{"n_layer": 9, "d_model": 192, "n_head": 3, "n_kv_head": 3, "head_dim": 64, "d_mlp": 768, "vocab_size": 1024, "activation": "gelu", "norm": "layernorm", "norm_place": "pre", "norm_eps": 1e-06, "positions": "learned", "qk_norm": false, "attn_scale": 0.125, "bias": "qkv", "tie_embeddings": true, "parallel_block": true, "init": "normal", "init_std_qkv": 0.0361, "init_std_o": 0.00849, "init_std_up": 0.0361, "init_std_down": 0.00849, "optimizer": "muon", "lr": 0.0091, "lr_mult_down": 1.5, "beta1": 0.93, "lr_head": 0.0111, "grad_clip": 1.0, "warmup_steps": 200, "schedule": "wsd", "decay_fraction": 0.751, "decay_shape": "linear", "final_lr_fraction": 0.0, "batch_tokens": 65536, "seq_len": 1024, "doc_mask": true, "train_tokens": 263100000, "steps": 4015, "dataset": "wikipedia_en"}
MLP neurons of a small language model. Each row is named by its layer, matrix (up: input weights; down: output weights) and neuron, and shows model dimensions 48-175. Each number is 128 + 24 x the weight over its row's rms, rounded and kept within 0 to 255.
Before each neuron's rows, "fires on" lists the tokens most often at its 100 highest values on Wikipedia text that the model never trained on.

fires on: " ad", " be", " ele", " inter", " per", "resent"
L2.up302 [108  87 147  87 110 113 176 128 117 124 131 142  98 135 141 171  80 142 154 145 115 120 142 117 117 146 117 137 105 119 136 119 175 147 151 121 159 185 109 147 116 105 123 126 130 107 104 136 110  96 142 141 143 125 154 120 108 104 125 100  92 145 132 165 105 169 124 169 152 180 124 159 123 179 188 134  89 141 133 136  92 156  89 118 127 116 146 105 114 125 142 188 108 129 133 147 123 110 110 130 120  93  68 114 131 166 133 157 109 108 137 101 132 150 116 161 102  83 151 126 126 129 136 160 149 129 114 114]
L2.down302 [141 171 160 130 131 114 178 165 114 111 122 151 118 111  87 152 192 137 124  79 160 121 134  96 126 107 103 158 137 112 159  96 129 115 174 149 127 146 154 110 103 133 106  79 152 126 120 110 115 109  97 110  95  88 150 146 103 140 124 142 110 144 157 127 141 132 101  76 129 145 121 158 119  90 138 104  86 116 146  72  83 115 128  96 161 111 121 143 146 154 118 174 128 144 149 108 115  99 132  93 107 101 142  68 132 118 109 191 108 106 155 153 125 128 122 108 156 147 141 125 177  93 122 128 131 143 156 124]

fires on: ",", "b", "_", "ol", "el", "c"
L2.up170 [125 146 151  92 128  82 148 133 124 107 154  59 110 144 148 115 137 126 144 116 146 101 129 143 138 173 146 106 119 122 106 166 128 126 166  74 131 122 138 114 128 141 111 141 134 150 148 115 123 132 132 147 160  97 138 153  54 115 113  83 156  88 155 104  99 122 139 129 122 115 131 125 119 115 144 122 135 126 122 117 166 156 140 154 145 130 141  83 132 105 136 142 112 105 171 104 139 103 140 106  85 115 135 141 127 145  85 103 206 116 122 171 130  97 120 159 110 114 131 126 132  99 138 110 147 134 128 178]
L2.down170 [142 103  64 153 136 125  86 126 145 130 146 147 120 131 156 113  98 164  75 143  98 147 123 122 148 102  96 127 132 115 154 126 154 127  87 138 169 129 102 132 126 136 116  96 121 129 117 125  78 144 156  85  91 169 117 113 150 183 135 150  98 170 118 129 136 153 111 122  71 104 110  89 139 134  86 130 116 135 175 128  96 110 159 137 133 140 184 175 109 124 149 144 162 137  96 115 122 151 130 122 140 151 135 107 103 144 148 156  99 165 199 107 165 140 157  93 137 133 124 163 113  98 131 152 141 141 146 112]

fires on: " m", "s", "ol", "h", " n"
L6.up570 [129 135 114 145  87  80 117 101 141  89 124 104 117 118 106 127 138  97 116 106 147 161 128 123 129 158 126 115 131 162 189 130 105 165 130 160 113 111 149 141 163 134 130  95 128 114 109 140 115 118 161 164 102 137 149 113 105 155 138  72 124 139 139 177 177 147 128 121 169 110  97 126 126 124 139 124 152 131  92 131 106 141 119 106 102 116 118 107 101 119 133 107 145 116 108 136 148 173 126 129 155 118 136 139 144 128 133 106 149 149  90 135  99 109 162 138 135 104 140 133 183 171  89 134 102 140 116 158]
L6.down570 [136 120 108 124 129 105 103 107  76 164 127 164 135 106  98 108 141 144 171 146 156 128 146 124  84 160  99 121 141 142 183 112 127 144 141 108 131 125 164 129 138 109 103 156 152 171 144 140  96 159  95 140 144  98 138  95 163 104 146 143 157  96 137 111 116 103 105  85 127 151 140 103 115 116 147 146 145 137 126 119 192 119 130 129  95 119 138 128 113 142 154 128 149 142 175 107 113 101 119 141 141 161 172 150 108 151 108 114  81 138 111 110 123 131 153 128 199 110 112 105 125 132 181  96 116  91 139 109]

fires on: "res", "end", "ss", "ons", " sc"
L2.up279 [149 153 139 151 142 196 123 115 146 151 116 107 152 128  95 121 126 152 158 106 136 128 151 130 103 130 145 103 128 119 140 108 128 149 105 126 129  76  75 161 103  96 137 149 131 121 112 137 109 163 120 159 116 130 124 124 139 114 128  91 146  83 131 107 115 146 133 139 136 106 144 135 179 175  74 128 133 102 149 146 179 146 157  98 131 112 117 126  86 125 128 149 132 136 151 153 103  92 138 131  83 146  99  99 159 163 175 154 164 123 133 118 135 104 110  57 144 119 122 155 130 132 178 153 117  83 142 116]
L2.down279 [131  96 140 112 137  59 109 141 132 133 113 128  95 124 147 120 107 112  99 166 126 138 170 137 176 125 132 140 153 169 138 109  97 171 113 145 120 130 149 103 133 124 107 129 102 118 107 146 141  99 121 140 169  82 127 149 134 148  91 117 164 165 137 130 134 129 148 126  64 139 135  90  96 138 116 123 122 128 125 134 107 129 144 130 123 147 148 130 139 118 149 119 136 118 108 151  87 142 133 102 122 131 128 137 122  99 134 113  98 113 124 174 162 162 108 162 122 116 146 116  73 122  72 117 124 122 122 140]

fires on: "per", " inter", "ter", " per", " pre", " under"
L2.up129 [126 141 137 157  98 145 200 108 115 136 130 114 154 146 122 145 114 163 145 110 155 178 148 134 120  94  89 117 131 141 151 109 114 142 171 114 148 129  77  84 121 105  99 100 135 108  84 159 120 148 130 152 173 111 149  94  97 132 121 127  78 113 139  96 109 130 111 141 106 144 121 172 150 134 132 143 123 181 210 141 116 143  81 144 105 126 151 121 116 123 134  90 142 158 140 121 154 138  96 112  88 130  90  87 125 192  99 124 100 124 157 135 114 113 138 139 151 129 142 108 146 146 149 159 135 146  95 159]
L2.down129 [159 122 132 147 114 125 160 115 101  82 100 136 149 166 100 114 171 131 145 104 111 129 134 188 141 144  93 116 121 159 122 124  84 156 151 139 165 108  96 114 122 113 117  92 119 139 104 143 155 126 128 178 126 110 144 145 122 133 157 123 101 109 164 126 118 127 106 137 169 137 130 115 129 127 111 139 129 128 143 133 145 118 158 147 130 114 130 141 114 147 139 112 184 134 107 143  78 103 106 109 130 132  94  91 142 112 106  92 115 137 146 176 132 124 152  93 124 116 138  76 103 142 128 173  96 117 142 146]

fires on: "h", "est", "at", "ad", "a", "im"
L6.up353 [165 122 158 110 116 130 137 171 135 145 159 131 108 124 118 116 118 172 154 122 150 124 101 100 142 116 122 140 118 119 134 125 122 101 149 115  97 117 149  95 157 125 119 132 149 136 125 123 122 137 166 119 144 129 128 119 108 120 118 123  96 159 113 166 146  92  75 171 126 101 119 147  84 160 111 134 175  95 139 166 137 138 121 121  56 127 103  84 109 159 118 129 112 134 169 112 123 135 115 114 116  87 155 124 152 130 119  95 116 173 151 118 155 132 121 129 138 133  97 125 132 143 146 127 142 116 134 155]
L6.down353 [142 121 133 113 126 127 107 133 168 139 134 129 137  79 156  94 171 151 139 109 154 138 150 146 139 134 133 110 130  74 109 122 147 146 143 113 164 162 129 121 126 152 119 180 134 117  96 190 161 114 157 132 121 102  94 132 141 162 127 111 137 120 167 163  88  79  98 146 134 106 147 152 137 146 156 135 128 137 102  82  92  99 124 145 131 128 165 156 110 146  86  83 139 116 105 108 106 142 159 138 128 132  93 141 127 133 121  91 122 145  94 151  87 140 126 139 157  99 127 132 127 101 183 105  92 134 119 104]

fires on: "able", "erm", " more", "ific", "ous", "ab"
L2.up64 [121 152 142  94 120 134 139 125 153 134 151 128  99 106 101 110 107 153 150 148 114 134 142 173 123 113 147 112 133  86 132 124 157 170 136 136 168 101 148 130 119 125 137 105 138 141 152 185 111 152 142 116 153 113 123  81 110 122 102 155 141 112 155 117  44 106  75 187 124 129 132 136 123 160 147 147 121 106 151 148 105 156 129 115  99 139 108 151 150 134 160 128 112 159 132  86 157 104 156  79 140 138  93 105 119 120 139 131 118 144 127 134 145 152 135 129 143 114 150 119 113 138 118  97  84 115 127  96]
L2.down64 [140  96 117 168 113 159 133 143  97 140 128 130 125  88 176  80 135  96 136 126 146 117 130 131 183 137  76 138 150 144 133 101  85  88 126 120 119 131  95 155 135 129 142 131 144 105  85 117 151 129 119 168  89 154 137 166 123 147 142 112 130 129 107 159 125 137 183  92 117 114 138 170 110  90 138 106 153 132 112 122 131 109 121 132 172  98 146 117 132 127 115 101 125 106 133 197 115 135 181 147  97 118 128 119 114 127 135 117 177 121 118 121 170  83 118 159 106 104 101 147 116  96 125 151 169 100 140 136]

fires on: "y", "ey", "at", " l", "ad", "ut"
L6.up649 [151 161 128 102 144 156 128 151 145  92 132 113 115 152 137 109 153 129 123  92  90  82 140  78 160 148 144 137  74 105 196 127 110 125 149 136 131 116 131 123 123 156 111 170 138 164 150 115  93 139  69 135 139 118  87 149 156 154 157 140 114 189 149 142 150 126 114 114 121 111 155 104  87 125  77 143  93 101 140 141 172 133 126 148 146 142 177  90 149 157 121 130 144 136 129 106 114  94 153 114 139 113 118 139 117 135 142 145 115 132 128 155 111 173 147 138 141 160 101 123 146 144 112 117 126 138  94 142]
L6.down649 [ 88  95 120 131 140 128  86  47 162 155 151 158 121 101 140 119 140 116  52 139 139 165  94 133 129 105 140  91 135  88 147  98 117 128 109 120  92 124 161 122 136 158 153 154 164 104 118  83 168 140 111 105  99 144 127 128 152 135 154 138 147 126 104 135 116  74 126 136 149  48 146 138 115 123 120 156 125 127 104 140 128  98 132 125 132 118 101 140 146 128 110  94 178 147 132 112 123 131 140 125 120 115 161 124  93 129 143 141 119 115 107 104 143  91 138 160 135 125  91 122 126 102 139 101  92 128 137 131]

fires on: "d", "er", "el", "h", "ed"
L6.up286 [156 151 130 103 107 121 133 124 141 109 149 154 134 140 112 105  99 111 136 135 133 166 133  86 101 115 120 175 126 105 147 144 131 129 110 151 123 180  79  88 141 125  88 146  98  81 103 153 143 126 124 138 147 158 149 126 112 126 109 118 133 148 131 107 114  93 150  86 152 113 121 116 135 130 140 143 131 132 178 125 126 145 159 136 110 162 119  95 156 113  89 132 147 142 163  90 123 144  93  76 135 147 117 149 184 117 156 124 141 154 145 132 156 144 111 103  96 132 125 108 119 171 158 146  93  99 151 133]
L6.down286 [136 108 112 129 176 174 138 154 124 161 138 104  70 110 170 105  89 120  95 141 154 106 121 165 134 114 130 109 144 131 116  99 129 135 116 123 134 121 167 138 122 154 118  93 121 144  79 112 151 170 133 116 116 134 125  97 147  90 138 120 123 115 118 131 132 159 109 168 149 131 145 119 113 127 123 105 131 152 154 139 109 169 106 119 123 111 144 131 104 132 142 116 181 156 106 152 121 118 176 160  98 129 137  95  85 151  95 122 100  92 115 113 121 115 113 169  99 185 117 125 169 124 107 143 148 127 114 118]

fires on: "ell", " in", "el", " to", "h", "all"
L6.up223 [129 150 176 139 144 131 112 108 126 104 145 112 121 157 131 183  93 110 113 141 103 159  92 100 149 128 123 147 133  96 121 158  92  87 115 123 115  97 108 174 170 147 103 129 147  99 111 160 147 140 133 112  49 148 148 119 119 115 117 142 128 103 144 153 134 107 149 125 149 134 101 176 120 170 138 128 105 101 156 124 122 104 117 114  89 133 113 136 154 184 158  96 156 120 118 107  98 145 103 120 123 143 120 143 187 130 119 141 112 110 120 106 149  82 120  74 128 103 100 149 122 174 111 139 135 116 162 146]
L6.down223 [107 100  81 106 124 111 169 120 133 121 127  94 131 154 162 184 147 158 152 162 110 129 128 177 128 158 124 139 136 127 148  98 158 152  98 103 110 116 124  73 127 144 105 111  97 104  99 127 136 149 153 159 108 116 131  98 127 111 181 164 142 142  85 133 137 130 125 103 157 107 151 144 140 139 120 137 119 133  99 125 140 126 133 114 135 172 145 107 108 100  60 139 100 157 112 154 150 114 139 131 144 123  87  94 104  81 136 127 127 175 141 121 169 136 104 163 105 104  99 127 136 109 161 110 107 156  83 137]

fires on: "ol", " col"
L2.up552 [101 109 132 134 144  62 137 144 145  73 143 116 131 111 171 132 151 135 162 131 169 142 130 119 119 158 115 122 129 128 165 152 117  99 119 106 166 135 124 143 114 106  89 127 133 111 127 133 107 175 146 136  86 120 154 152  82 118 186 102 152 106 114 145 121 119 114 121 152  79 125  93 147 140  99  86  74 129 133 130  80 141 186 174 113 106 177 142 143 134 105 134 100 101 160 143 137 103 120 115 176 111 160 105 107 149 116 149 130 144 123 149 116 119 162 106 140  82 122 136 142 163  89 134 113 147 121 119]
L2.down552 [ 86  92 131 162 143  81  76 162 160 103 118 154 158  91 135 131 124 153 164 167 129  99 134 138  87 152 150 154 121 161 162 155  82 102 145 111 135 154 122 132 118 121  90 133 120  88 131 140 112 209 138 130 100 109 134 109 105 121 146 105 150  93 157 145 103 114  61 115 107  96 129 106 134 152  97 128 119 154 163 140 116 133 146 166 134 157 186 135 105  95 131 162 108 119 123 131 158 144 157 124 192 133 141  96 126 149 126 119 118 109 100 141 127 103 148  87 155 126 126 144 144 143 109 137 132 124  98 106]

fires on: "p", ",", "erv", "ul", "ol", ";"
L6.up203 [132 150 150 123 151 150 132 157 150 121 146 151 174 106 143 152 149 130 137  66 146 131 157 144 143 118 142 159 135  94 171 132 113 130 108  96 113 101  99 168 121 137 159 162 128 107 136 146 108 126 201  98 108 122 134 162  96 135 145  98 125 112 101 126 120 157 121 116 165 123 129 115 163 135 145 140  96 130 105 133 119 132 161 142 115  89 138 117  90 104 141 125 113 122 116 128 126 101 108 109 104 148 103 114 153 200 124 140 157 101 147  94 148 130 106 149 116  87 130 159 167 108 139 116  87 138 117  97]
L6.down203 [148 118 131 111 123 144  90 145 163 108  94 114 104 125 129  99  43 115 133 130 147 185 105 163 148 165 117 127 116 115 153 111 118 168 156 181 137 153 131 124 141 126 119 147 110 165 135 115  84  95  98 117 154 121 123 124 159 107 138 130 135 157 148 146 161 122 113 151  77 122 158 111 155  99 100 120 170 146 155 104 105 117 114 126 134 147 128 135 126 116 124 112 141 164 100 144 105 176  98 119 121 147 165 106 145 131 101 124 136 131 108 132 148 122 136  88 135 142 127 112 135 156 143 112 142  87 103 142]